From a checkpoint of a small transformer trained on Wikipedia.
Size: 2 heads of 128, MLP 1024 GELU, vocabulary 4096.
Training: 438M tokens, 6688 steps.
MLP neurons of a small language model. Each row is named by its layer, matrix (down: output weights) and neuron, and shows model dimensions 128-255. Each number is 128 + 32 x the weight over its row's rms, rounded and kept within 0 to 255. Numbers have three digits each.
A block is one neuron, or neurons of one layer that tend to fire together. After each block is what it responds to, as a language model described it from the Wikipedia text at the highest values.

L3.down282:168087157134168146116145107140082156151123095093094175143116101181170140125097094135110115126134101136182155120137144141139169157111147113124155084131108113145069168141135109188164112148118126176142151114129102105118119165186150154123090133116101100171098128087122130150146111185095146084192083174131119114142114139167108140133151180124117115135139073063108101143097167142097144088134
L3.down703:163146108163147148132099128204121136143131171171104104078092167077061124133120149156144108102172104117198146131122079129126234109143189144201108177128092151115109111150139123128138089116092129118089148073123010155174086103095123133121094098136166080118132136127106153145136171145147116127091122191103129170146130095095093152067151176160132117127131126117157149135119132108115131134169
L3.down715:153194114172169135139108113197134143140169091148144118156136123107086098133112155076155096106146121120154130121101173124066107165125161118189182155156158116121042092111161114159082098055102117119127122088149087118090130142101144167145095107120207122150131069183154163094141065142101160145145103130174118105149113199101156059172141149071114093105071080128125137166135154144097132147112
L3.down767:094135170129137111104128173035164075087132124154113142111155101135120156140135111121075145135110132124160057200080121121069105124138097155171170132090090097149196083131137140130142076151138088124176104167117087216124166087099113163119150174146156153129124108100098144097115084077131120132163116078176166140109167170122100113092139070122120129163100095093169142105134170084064101126110
Responds to: Word-final subword pieces. Final word-piece tokens that complete a multi-token word, mostly surnames and place names, also year digits, e.g. Ev-ans, Rey-es, 193-9.

L5.down17:067114136094072191168107160091130140163149164087125160104177088122144110191127099064159142160111087072142125121164118106102101141201079068101199106180114088124089133073125151107146176101084138104218170111061129063101129105126130123170073095114106132143136148169170153106081157154136122119162140121132144098146128110084141099177108184117102154095081158149112115140085097079171110188068
L5.down183:124093126140089173147139142151048171108054106177117168089199158137111139150082087102099131120082116128123108135129202156118131173153160157161141070124146097127113119195123136129080113111142121094166149191145124143165057182126104154099160131143115145076103154163122168114119118149153142147166150167116118095121085181132075140115123105084140130089133114159134108106110102132128169088147
L5.down207:077147162144124115171123122215161117096168156135117075127185088184112131156121077126151163124103115139119130128113080141109182108088155126100143139127152117101103140113178116112125149174104204148122117123114042079115172092145139127133092129178120149148113083175120161086133114122149097125105117089142130108119074169109147085104123128043127175159097135126137131065074099099134106139105
L5.down277:130159177057140124148152163124163110159142117090099171154108075163131162109129108197085113088093112135131106110118116135107158107130155134130145185107099073167095119122187095132120108094116097068188098142061115158116145158091139135106073113110121124134074153098194162124081107164097148152138122161123105089163157122125072113135102148115154187094067085183166135138073174083124165106184
L5.down290:140178109112129161046166136143138085119175179104132092139147118105162150109094154151095133089146162101136200082147159128099117120135155148103129087123092143105116078165089141071191080131113124137079117122117110110178193144174166165180098089141108165156122203175066169144170161166125154126122143099126115061132145092142119154132145174143181108102130164123140168165158105140145157110102
L5.down291:183190115076105106157101096153165159169166082138183112131121074122159176155168141140141111079118126090131099153171114118078161153145123095183114132135136129074118122165146096154104117077194126081170083129106118194147132178127107101174083105144154154102094169142114144092087091064106174141119098127153119149156105105085162073097117120108179121098076093132134159112159115146152132136161
L5.down445:141150133134121111152150097163078130144053122184123105172106192085132135107121134064140136130174136149116156130096153124122181112125133136087085143134136104120077165085123114114106099167113115092162098146160133107139075059177166186142156097129125119124159162124112152107164141172098132141145148129126108140137129087071192119131178131138157180181177042118123136088172094173080149156080
L5.down459:133185153098134114160114169139150161126069100153114112091158155128098140230139113194112171135065164073176161124113200104070131144093128069101105085118134117084145128142147117110148109099140188107059138108132081142110083101142120155104092133112132086176133129116123090086090115105122159202154164125164211105135182145104120104109120123150145097107107088204155119107114143072072194136121
L5.down590:157112190169117158127145156172159135119079166133099122017134153185166151139130088090101142150083101098127100124143187115164228146157071154130151062112153117106146184160114135107108092120150121209166167127083144152153110146078164166136133135129123127112171122120113109127080109101137139142158176083075116100139165142140188105079139161121138069141095105105148039096159150106117110117151
L5.down680:110117124155162118108081107069174160133078106096147161136081191126175133177124116114155114109149072127129169114135179190101069130123165108115104157138114109073172148045118144077141137118090116133130208175135201132152136152118104100123083129161169137132123097111117154116169109058098131146121154107149089101101232138100211118169086118112130156153047108113188175114147170153111140084121
L5.down773:105157154149105120126102122156092152144102122093152094087104089128124115103129161181173169134142181110143095148100125124151157132135096133123125112136113131123108108137084040162175091094035066187124064133106097113105124126100091126123105152146146090182158098093117111112089101119106115113120173154132139194083159142121147082109149199187147145092104087149084094125150107164125122081146
L5.down799:171177117056128122114129065140047115149126064131090147153159104143141121082134157115123206133143211196128183145102155115129094122156189118122086203154165101086067094124185097108131085151117207155068106106080155137124139106128118055126125170099115151127092125127152191101160146136136071141075197144116171127159111163123118140152168190165104174163075130106164088119147082158102060145122
L5.down847:134127135108107178115101166168079055151124121113170131133146072216124167119118110167099091085133151190183121155126112154149185186137137128088113123180142094174139070159168104144128118141172121157131105105131073132112151110104118170121171176098164070108234164159130200144135179093131142161103113129139106100043160104098129120110133176127161098120174113128134173112093066107110102152136
L5.down877:081104141143131150156141135114073134158135145135135155203092141102139171125155116108092147174129130162142115143133112106163156167114096139109165101123148159102166072087177091147113138193107183173124160107164108163141100170128112171124075108146134156154119101154099099072117167095141055134121157095066107127135147169107136144149119107111211147102170137098191150082075159129147123184065
L5.down881:113152159157138089140106167162144083118140167141087115159116134159151221081145095130163231162114143146158079125157104123101134127173240101133166130119114110149159095157137066106114118135176118131148152119053100120118121076109124148173047158112158087136087166140162087138159133115106158154122116089152148162146166106147136109097104036097143122119103149138153132104126218198168128108140
L5.down906:081181102163153138094088126131075080111102165102094130136082108128135161103108115180096068122167137152119134108173096135060142150140151115112155181134142093117139136193136139153109104140189087116078148103126183128166144145139145108105091095133128108156135153092118172112127141161128092130161190168141133150192100178139123138104128188094199105131131126152081133098157185096107107141060
Responds to: List separators. Commas and "and" joining items in lists, especially number series (10p, 14p, 31p; 22-25, 18-25; 2,208,000); also mid-word pieces in foreign names (Allsvenskan, Seljuq).

L3.down439:105118147114048060135108119093107131184151144095145124105087117151109125191114145183148138150121159189123146133093136107151000145106051095155111119151158152107165159123095129113114126072125127061163157095119123185058123120134108167143192194122166178107120176142109120132166086150119169154122118071122117191138141153072108118166152120187152164130096130138158127179136124075150110060088
L3.down598:092149066141099115112123077155085070132172142173084080185125182159146111078057138160084129209179167103188187139100093108185058099142145092116096135096130075184092149151144167090105084158134168177150150072153143157126104208055139136158154157140114174135140129111131077185109197045135131143108164099115182141094085151079102152175140107194155149145129123142139171128149100152149112099102
L3.down732:180116132161233137114097173130163092110084179149159124123129089144104162155104159052111138133117188202135128158149165144109123148167138095099051103076157123140137090100079171095085109171102109145161146107076077097110149156122114095090134161148092131125113143161195071157129133106131161158132087060092172201121086144086163105089156169180149159153117115094107146083145090143126127101142
L3.down857:171138109082139151142127108137123144128058140090186109179178122099176170159142128092166143175114168156087128098123061151144137127140127117140076111157119108205110065132171148103128113148059151146149105134109177122134140175175128153084137127139112164090126168169153123159092118158098140115074158172119110160113126149134152140134075093097120142069113079107085107148134124120164149130139
Responds to: Range and coordination connectives. Connectives joining two parallel items, mostly right after a year or number: and, or, to, through, dashes in ranges like 2004 to 2007 or 27 or more.

L4.down643:163152111159144120144152149109104139133138125096075136153200089154168093119142102071127150162093139060129117150102137102169100138140111145164182143100151093112160116119138128119131105142108169099129176101172137100098149108125106172199157109163132132063138098091087114109069159116056105120106148117109168134093125084127106104071088104166096133145109131110123162133121179110086125118080
Responds to: Word and number continuation pieces. Non-initial pieces that complete a word or number: final digits of years, heights and IDs (195-4, 198-9, 5 ft 4) and mid-word fragments (Mar-co, protopor-ph-yrin).

L5.down12:139112091157129154135127125141189160080105099188145171117132108104091208115167128136146181099116133149147078163093126139117060132135178081159134135098137090101125119182115156152094089129087075160135093184110143088178127107104140129066154162156124108107129099121167159053192186111133089148119107107064144143124090138075095105093160112154150111123109127104119130072133160116107131109170
L5.down32:124089090129171118100133187181046137110119153147096133220152069061130120086139131167141112128155146101184117129136125124170234162127133121142105152095117165056078131152112159141070103100123154125109126136083129098139155146159101098109121135129100146132175093173148143086071125187139108110178112085144132119141114141148115096132075117082168135122121145105089138118131077123134157135067
L5.down153:093106147103100156148062133057043063132135089130129092077124117128168129125116130126122139139157096176114153102094094125113182148094093087089171117148141109109154163149141198141111152120178158144121116089184076098077134065134098143144196129148211172132188089125065118182124158102152151143092118099121131148123163044077098132154082165129132171186141168101102178154119115066141133098159
L5.down209:102164147127076135139093102165103126134106114101081147102123127134116082126125102162114114119210118158126143150101115082132126152105110117154141120097091165119083193144176111113167140103109095104117161156152105078170079156086090066127172198163122115136183166119166148137131087138126073057078093144164172102123123143080138086127121084159104116197153181107144161138098121118215089178156
L5.down255:164078158175089124124087141102139059150195110122166157102156105109073075183144143116179162132121161127110152057097086137058255127172147135099177113108166108093100148147140147141067088075124102106121105113117078098130176163161129123177100141116120112180157133137119185102161125122136101135135153169156053153126166124123105173097114146151114127112053099142148124094067091091145143179123
L5.down344:124138092141100096093114084188076129138147076164112159152158111099118152108201094091145139098128110071140165115075176163157097170152119161109094107096160192103172119143134162180070118073114154128109134181085111096096114101102130112150132211132160125156119192151107074110075192181106075112097128150136194128128099098146164175094085105140158116135143174138136165132135127176182168116139
L5.down381:128059113174033132115098090165126112129116151136110120107161135039133152128149131109080168159114157147071070128083115119130079198156147096145149163118153103127178104091102114127113140136147012131070123140077098127108152113107137105117160167148108090171126081082081083074132116130144135108141138129139134146163114151151090111103123169150116184125165121168155113198070115118127106154151
L5.down399:124151175209158147144125113098135109097110132090101155142077169072126133109099150089119075107110162167136131077131137122111245126134097118130152151135123158172110174151100091128132173158119128100078131110150137171085101143137117146130096072095151124119159125094194142112092132120180143128147084116112097120105167101146125086093233107138071149089167088181117205180104152125089112158137
L5.down408:169102113167110133095134125113070167152130076116091112114130123095158121171172187098132097141121119148144130167151108120120112120139217129162124120130090173102149089148084118126094112033151098105062162069135148154117095113107167129126126132143151143120125100144148081164162126108046095078128170095147119136103155163110087133070119153101109062144129093159111148183131164152154092100126
L5.down464:135073059103128098149126171114135131151136082114151107143159108129103091178114092166148191200171209127138159153091134073112101123163066222102120138121109108100168113196134121140157086067104169124105129152128088154142119105102067148157094124077106137102157174136139131071134159141145154111100126109120068145172157174137154134084146184128069102156180106124120145146112113153105132083129
L5.down497:101091148092108095151176133162084101186132122100172129151124092067142151196087069101122059072125150172127162070131116199091167138153145099120161148146073140103078123182124136130104128116135168155079106074177138136179104173112189129050070170129116142119158146160185140134142128125107083186149167110112165161122075103098131141113176042137127143148156083153095112122188093182119081154065
L5.down528:084131178161097171125141089087107175157129116141160068116142135158108164157163145155088166090078136164119127128121164151135138178144163129196109123124140073171135119128089131101151140136146124123083130144135051050093137111123137146130162220132203100100085140105121103171104092062098150121136097103105149140107141124113130139080119150119115169135135105129193136098095197106137094129118
L5.down593:134111138125129180101107110138086177159148125158131167143076143132148108083105056154097148127153151186149079137098098132109223143118180125134179150144160152128097168152133132175121064131077134114123154128127144101173099141173138103097077152090176116112114108137163169097135184089068124139088085168106168063172110098068156177138104117122119137160157143216151086152125103121082140080122
L5.down619:106141164140079177098154156121082154110156174173104095146146155129133094071174172101127160152113180126102100142166081139146127160077158119136167094108167157093083114116124168093099132122162122127124161113131190121189153131148155139100113105082073126154074150108129125105044143085072140147095165103087142129176118175121156088067118124178078121117038129164150137149129179126092136130175
L5.down766:150156134132151099158178147103152156132114091065111107113101129099100178100133078119106104131115169074150111166094180152099174133097131096147146125144144142100178090151149093083168143149117088106092082158134107146171096116157116130149134126126084136048093112119096186128138201137104167170137121149164130106145150193158175172105151181148177090159106140102121079125129148099094110099108
L5.down767:148109084147086216179139134186112071124104099154082154113090138125102067087162111118118140126151125117153125123086111135096154132182149113141077117144117136074097105184127176179103139082143147146151151064098098120129089159148092205188197210122124111165123133125182118141065153143126093107177179116140211119207119181154108095117106124115130123138120140141075148102125093110118161086151
Responds to: Year final digit. The last digit of a four-digit year in dates, especially after "In", month names or full dates, such as 2022, 2013, 1989.

L4.down45:092145087129056146081116144114120099112135072187113097099136086168133108137081178138102126198144171100083118098144198120127090144104129101112126099118104066191132094144154131140122137167094140116112085107174168064163114098124117138162125119101159063102077111142162154099181109170171132114098109134163129166144131136112155182153121121157110137179130108091152078105125179125069145118152
Responds to: Separators inside numbers. Punctuation inside number or code strings, such as decimal points, time colons, thousands commas and score dashes (0.07, 10:15, 723–207–1).